Weights of a small transformer language model.
Training: 901M tokens, 7660 steps.
MLP neurons of a small language model. Each row is named by its layer, matrix (up: input weights; down: output weights) and neuron, and shows model dimensions 0-95. Each number is 128 + 24 x the weight over its row's rms, rounded and kept within 0 to 255. Numbers have three digits each.
After each neuron's rows, "fires on" lists the tokens most often at its 100 highest values on Wikipedia text that the model never trained on. A number after a token or word is its count.

L5.up1606:094143142123186140139125145085135124106092134146134132090139143150096147096141119130130118157110125118149115167119127134086098150068082096108155112136113125138162111142140109148107129125158158090164154120136161121138103137147117142153115136127138120093094145123122120180131142129133129135
L5.down1606:133123134107125078078138144135157145109167155170173148157105110135126126146124158114095156135108126137108127186182108130159125079145081134156074106125145127154107097120140128136168136146114099130142150096118142138133127124092140143147127160156116103110151161145138150143128148112146178193
fires on: " |" 29, "'" 18, " Ret" 13, " Women" 5, "s" 4, ";" 4

L5.up1834:127122140138151150167151096099128167169132132102097132132130161113115126075162122162117090158151147128134092139136122114080146113120083126134143118118125152096090124112154141186127109133112098126162124140134126106151162123131107151160106106157175110090131150135168144114141122119093126146
L5.down1834:102136133102112135086109131115148139114154142111150129151116178132157109153090149118124103142114149122084167120146135141181126119194109136093157104130133128118112123147133111141113146167148141159134125141146146165135145139125119131131111137134148137133123123098106105178143103083132188127
fires on: " H" 14, " W" 14, " T" 10, " K" 8, " Lee" 6

L5.up1768:158175093131158155134114131119165107147131157068130119149125178099103126181132103120084107151130100116108109097142128107158112171088147129111141118086114139106142132155100107142074171097160105110075145138159098088112078095092104116136166103153155160161128096132121137175142159140104104154
L5.down1768:092145130171140143155126167158108128113105149174120134078125132158135170139146129103179142138117134135118128165114145145114116117080180125154113122124094150140158132126150139124154115123133135095148146097135127101142097136100121140091127141098105138123138120105145140129138161170131111124
fires on: "-" 12, " co" 11, "Co" 10, " C" 10, " Per" 7

L5.up1936:134124132118105167148148156141147150139115068072101140130139120122097137110160119139155138148120127125175160141057108173161142147107130081113067127151083124141115112136104154116114146117114126141120086128133133116091169123102128141142122143135121144161145116086137169104152103113108080168
L5.down1936:099145122140100084129182116146121149131207139162082112166117096145120125118135116139163129123115141125098140147118115153102132109109116170164113137132125118152131133121151133102111129141095118122125137090101134100122129145108115116129150153105113093131148109155135152125100173089128155157
fires on: " the" 26, "s" 18, " of" 16, "'" 5

L5.up603:124133098140143103141105137107106112126094152141109080148110155135105123132143137144182138146130081124173121154086153120121143115110124121115134160120079161116137224120151124155105175095170075147116092129115126119160162123171119125134107128143126162101105095154166122103114120148106120153
L5.down603:126109114109122121140150163165163116119184171116117164073100132105130132137177076163141158089163137109148114151141139125124137147100148144120082113130161138150133093098142121097166156130132115110099105118108143163142117144112162126146112136144129142117117106120092129083140129142154155142
fires on: " as" 82, " to" 4

L5.up430:140113173118111164176160135143114088163110125112106124160099198116199127125125125111170108113108074121112128100110075135127123113123150121096122150153131147166159125107109121142142142111130136126135150105151128118189087185149095140181129131109156136101046077195103110148141155087137121117
L5.down430:128159137172124103135135139111109090144133156113137115089076147131108160094139156151134095159101147121138147135126143123099159144073101162131128107128185122144129105122120130114145145112079120149139148169113135117128129127103151156122125136132132129135105112123129080118088118152149130094
fires on: "\n" 14, "–" 13, " A" 11, "—" 10, " '" 7, "*" 6

L5.up387:123117124161129106151164139130145117158128134110130119167108131112127086088132096123118141132124167118143084130132152110121133103119199110128125118115154123140115105129140125118139144100136128118157120149184096163120130140138120123115108128106125112114106108111121130116108108170164124134
L5.down387:095115108184133147131103143144119115132119135117124072140119156094178151073120162152140097069131142105135135135086133144132153172139146120146134123119107122142121109145119159135088122128134100124116130127121136121150153134102092109141161096148107155174152147102135094168118082124142135100
fires on: " 20" 23, "19" 19, "\n" 10, "20" 8, " (" 4

L5.up1927:163135103128112104091116113171116190144148113107079083145095136102171129176145149138153116122105159154152128131149145092114106128143137128138183130100113144109175148137097079134131156129109129140152157134161152094120151158135150111124151147132125136121158138121151105168122113087100092143
L5.down1927:143136103152192077174128137094122118145143152141104102148151095102139111129158121119113134114109138151101130139152126175100132119166156118115122132107150120120117153101119108116147159120097110127083114111118162127176142107099170139092113133135094105138137185144130139146130080089075139191
fires on: " the" 24, " \"" 18, "-" 12

L5.up49:138119143130099121127111129116131147102147129067133125136095115094109095124125087126110097143096160122132125090060147135140138119108118130146132115115164123085175076129158144104124143095175108131156076112115143135114112162154146123118141112127102081095073111106142144181118145129120116145
L5.down49:132136132108108122146119130123147141130153133116145085144091138121148076126118130086118125157135099106140115145167116085076116117135140108088128128109123103172131152131114149105086116109097150091083128084077132129136147114114120127155120113155129110154113121127106145102113167133197193169
fires on: " of" 21, "–" 12, " and" 10, "y" 7, "ay" 4

L5.up1638:182137121115149113167105103118113106126131122128128151113146120156155140125172082117100144131103161129135117133064086134157158183155139127143076165185133159132117070119118124108096113112149167115132156163129125100110123118103121140158130157131112154083158149131099148148169127124107169149
L5.down1638:162093123128116134115141124127151133162136146103147097097149144101151096142142150122097115138160130171110149110156134099126100102128131189130093119131135081130109207158160160128150151139147156122145088107147155070127125127169126134119139086117128147102116130141139127128085128101094134125
fires on: " He" 15, " un" 13, " he" 9, " She" 8, " We" 6, " was" 5

L5.up90:087129109139136128154116098105099137122121125131119085127119152133152098119146104167125147160131125152155120142123085145123160141165090178085116118138153135130158120129150168136125064157055107147139169140170133063116149117163147129119147125111094178130123125090149141104082132145101110112
L5.down90:090111170134082125165146131164141143124104109170159115134153089111109123140114154089102163132106124148133126123076126131122142132161160146078135115111106153077136095154127123155143122115086133154090123120135135131170125142099140120143150065138147132131129134125126130149169121083143119073
fires on: " \"" 33, "." 30, " (" 15, "\n" 7

L5.up1396:120156135094144140168118116147076069139123107131130092101125182155083105119100136074136103127141113153121089129110133141140088142182105176138098123133107169106108147150099131129088129096158148145121126151083168102103129112140141124107136137100128096121081113192139142093112139107152138120
L5.down1396:094145136149116140140098136124115113149122137147100149122117103115126123176122134105136109188117109121147137088136089116132138138128084139123132158159161178144165091114114092107113120119131084115152118158140130112178066129142134125180103129136121123105114107141121154118121116082119143133
fires on: "'" 44, " footballer" 9, " (" 5, " football" 4, " professional" 4, " \"" 4

L5.up1772:090112168097181133107096147153167074099102102125150124110109119136120103104113143128137079177129174095153122097095172123101122149147115140130125112114141145182126106165094099124147111117139150111109136117105116134111125122134105130125153137145097157112137116096151088148149135146127107102
L5.down1772:077137143147079134127088140110108155095172109144110123131202114112094105185129115122101146104125157126122123063086089079120126132164124160159179135098107111161116142108150111117142129123150084114106164132141184132091152117091151123117121143126150141126133134087142134124088121163114107144
fires on: " not" 25, "n" 12, "t" 8, "ther" 4, "r" 4

L5.up1302:121167151115102136126145132089136128152154154193099107133114111139136129094137095131157141126131129161132163096174171121152126133101121140141150103114102134106149106121096130126134110117137154125114178123129151157131079153155136117113143096143145144156121134117109104171095142101131147093
L5.down1302:108108137162104175134109167151115120159113112165159150106141138083130111126105164161093062132111164110126157131143202122116139127139147132134137156144111075134096118083125081174148106136137116059089121073131146120140151151140127114128128112122132121085120095151146111119159127100148126133
fires on: " June" 22, " |" 15, " December" 13, " July" 6, " March" 6, " May" 5

L5.up134:170152187114152101122134106091115123117112103121118141172121112147150163110096142133111135132138110136127120137138133123161134135121149131142121139112124144122125128109150147111115126147143136131114138117111097102178123089144075174095139141084122133124116121103111127140170135128097126137
L5.down134:173138152092153122157070120091162081148138101096117090105115165136134093118131112157130136124134106089143137122127142139162131085140134123128172133150102130167153111122133096168165128142106137091104111129132134106175172139161106097142162149142091135099116118112114165154176157117090115114
fires on: "." 51

L5.up725:146093070098119124066130102123075136106160157084124136105102161161116123138089129132117135091114124150156101162130106117142129159136114093119117164062128097130122134123103112139143184113134133133173134140191149127101128129171144159160120130144114175097118164138081116118103128119129087109
L5.down725:134118152133141142152101128101130131127165139182153094163141114104093094100087115124135120121100148122187146091108155143124152146108164146155118116159153133135132091131115113151139144117156187141143135124104137106162115129166171140112142122137114158118119093134110104081120097131174148125
fires on: " is" 18, "ti" 14, " \"" 12, " mis" 7, "enti" 5, " it" 4

L5.up434:137141130107157127077122099079104118075086136079111127145123167141133180097099146142129115122122132133150160114131135098123128173120102110105122094117099146092094081114165110148133135136101124104157133140132142124173105180146128108144125113122166150130141135134130126147141187139104131137
L5.down434:079095134122112152068144102113127145140110184146117105149161127121105149157118146099104117143115130144182087146149094088124177146118115125164138125130133130123123134133101134136097107092116176165163148129177097160131127146124154125115114116110146111143135095112163093106103159116107118144
fires on: " had" 15, " and" 9, " he" 8, " has" 7, " have" 6, " in" 5

L5.up1113:095163146214091134135111177130133138145115149166096116123130115098140162152111131108156086083068128136120117105113137164098132107119078143131100140077144099088092097130124130158166119100135128121112124137107147108094132122132123136110085134170088127112107081144115153113167113140133116157
L5.down1113:135194125117097136078129138173165119136131104126139097135126086113144119130135106135126139114148149131098150123116103145136140145120118120118103114114183134141127106113151096151139142104126099144111135105101142124079137116114152140073134100099147128126144103109112127132122171095118128126
fires on: " |" 49, ")" 7, "*" 5, " W" 5

L5.up69:111103118107152097085115110124133131116123168134127083102154103128154123149150067127115130102141083135167112097161114111119119118102160121128128172166087164125103112157158148089149115119115102110105161162120063100171091143124129134173088143163106143130116104136137117147121144166157110143
L5.down69:145112122133085139144157156137125084135152118119139139111128165110146146108115141126072146113118123131127082136098113147121118124111127122089139138089160112140158107122129120114113146113155153135100072106164117123109165104172112108134129109097153163117114120123109126119097170153135145096
fires on: " to" 45, " by" 15, " for" 8, " Pri" 4, "\n\n" 4

L5.up474:152121129092141099144155132151097125143123137105161161126119133084153109136136133129096130116130119168142113133139158079146156127115116096120151092125146126150133132131113151119140143096150115158133120096138117105088116145110148137122095085089147123128124165128133115145102115154124090142
L5.down474:140110140140159153114113152143154116131122158152140118103142137140144099182133128089134110144134136099155136090108130159131173118138107114099103101116150077110129114119124094164138136133141134129120154150144112121115114137128155142127109123127153122136141138109103147114143126125099102128
fires on: " C" 27, "C" 17, " other" 10, " of" 5, " sc" 4

L5.up184:108135112114104129085118096147114112125167141128124129107126158110153099113088122108126091090057132150116101125123159128124159140140087135104181140165129107122129162119125161146084139099127161119118112138099116134145124089089135107139135143092161116142104123119123149123108132129132098145
L5.down184:111128102117120083136114162092100143165124166158144148105159168151135142155127127110115158116119129118097117127134124145129116153108060157110149141153147077150124152119138145159085154089123104120080160088156137136095155110101146145128117132141117148136142130103140113144180074102132129128
fires on: " C" 19, "C" 13, " cy" 9, " ch" 6, " Cy" 5, " cu" 4

L5.up990:098132119170118126119151167125099154132116167172093140166134128125114107114144126183161117126150107106146148134130159122099113167117081126124115124118108122076162130123207140122101100146100139149112130154092137110116121095151090118157108110121113111133130115120182160139161139105106166114
L5.down990:111102112109135113111109124121123136154109117128131114162132131118108093155121147083099121135118124173100123111121181131129123145111122144105124067164129145173129096107106132139100129144169114134101150112108130153132180145169138133109152111145101143125149135164169127137121129119116137140
fires on: "'" 32, " =" 7, " |" 7, " election" 6, ")" 6, ":" 5

L5.up741:150153154164072146162170159080091112133110145141104132125105106174089147162155153072106108119092120154152136108114095127121088113148129113121139090145122112108141164122128096132134150136121139080140101121121133099133111118132106126122144147125152113122142153148137148139164184139131142129
L5.down741:126137155147123132146110152101100153100128178150115045118097115142142120122168183141146098170104120156146113149167107115102130121101139149154169136136128123118125104090151102138148130104115124134132066116132131122121071128147136132126135130127123135136103102126161153139105089155152138092
fires on: "." 26, ":" 9, "^" 9, "0" 8, " mi" 6, " (" 5

L5.up909:132178167090124104078131117111172110140131127115188173170076134134151145106161130154123110146178072107133118153125123156151159152142137127107107171078162159101145140107109137127093152117095117130139146140123133137143128118149102102139137117151127142155131132097141141160114128088121082098
L5.down909:115107121113110148141139104149185130144134125129155144117106142112148168133142137141136156149140120152117133081098092156138101160101104139089138112097135112161161120084125098137129067089140117138148162159152155135146073135100146138181129102098200145154105122138114134140102128118133131126
fires on: "P" 15, " m" 14, " p" 14, "1" 13, " 1" 12, " V" 4

L5.up1301:149109124120143159136121120136145108123147117102102117115069133133199137090113149075141095156141161095158122145094107115148117125136105093102061103124100155130139148168122134131074104150091138140118120165140132102143084143117115136159145106108160135139124142137147116167162100117162142081
L5.down1301:149107114131133148125139106123136112097148073157121184104103096162117134168133121140107126131136110110156129133095134153151173118127048120141150114106118094134114089085141140125121151131123154129126144127128093119153121149129084105128121117107131136163094146115148143163087136124158134162
fires on: " a" 65, " A" 21, "." 6

L5.up208:176122139088104158123100084138111127114108135142118140165119117183122091183149114149181104152100113140082136117159119114143156107134092133112109109124158164123116141126148133121096097107135109150117131094093112117106138095149104117145128115142154145114105133192107143131129103171151078159
L5.down208:089138093128110147139126112125102170084124115075153135106100163123153128128116127076126094144092128178133140108134148148141131142132158158160111154126130142160130114108187100096120136135136127125075062117142157114100077183136168164103103152121146116111116064157153122109108139119172169101
fires on: " played" 17, "-" 16, " appeared" 7, " wrote" 6, " hero" 4

L5.up1867:144138104138121121140103099146092118109174091121153085129104166138117123112123083127114103127103180134122119118135126133133119124146151119129078155115100118121123124130155110115088090167133141106123159148147147119090176108184083125150143100141111101126154122167092144132140128130142152122
L5.down1867:149134131158135121169121122138106132101165141114111137128109161162129128097147118163096130102094154128097129099149104128121110166163138113126120154160110144106140130077142118123108121160131140120117183122115140124117165124120172098106135149149098080153147099155103134118144142156110129134
fires on: "." 64, "t" 8, "ck" 4

L5.up1104:155155074123122101115105138122128108157156128120202146113140075092163103080141120120125121154099152148112144142125131118141105107171142155134110112175148141130120143144111094174113122118094124102145063173135114113128172115129095130150125112111127099156128138161129148134126133133107155107
L5.down1104:104138093099112117121115099086114142115118112116082139135091132085123139160109101130135139090137080131141102135124125135129129119112086128104134120117180165116097110113135124094133216127131121120138116133097129105154153169148129116089115143140163138092107097123120097114127116142113115124
fires on: "-" 29, " b" 17, " g" 9, "." 6

L5.up1111:132119148128156152106104121188064166085184161120122152125144102103149113131094146108124139138141106102111077132102125154115109143166066114099143145137115129139163186100152138159160120097161113150147149113098112082146129107110165126119155126109151099104141101155109131090159127121179086082
L5.down1111:153101130166114174167149112160148134137138123183138105110148115126143079097158124095099121125099198122140122084128174143123124108108127076132097175111102158146142148116128174137159151101140094138112180097112118100080124149098171121176134101122115109164138108146127109138096120156043125112
fires on: " |" 44, " to" 7, "ed" 6, " is" 4

L5.up1825:101116128094148098125123136142169107112112127124141107077153108090128142137145103103138146115126108152138155090166099062153125132139149140158161114116196105144134140161106160187189191148143119155130168201143123120136115061116143145130117098129100147134105156122103133129079090135091078125
L5.down1825:116122149090133118135169151131082151095107152138098154149163124129120153115083155162143143103095162158122128125095146153135151180125134084115159138143136167150110119115110130110116145110092155073093061127091101077127170168158137144096126159109111102153095114143115136124122122124135133117
fires on: "ly" 22, " where" 12, " the" 10, " when" 8, "y" 4, " there" 4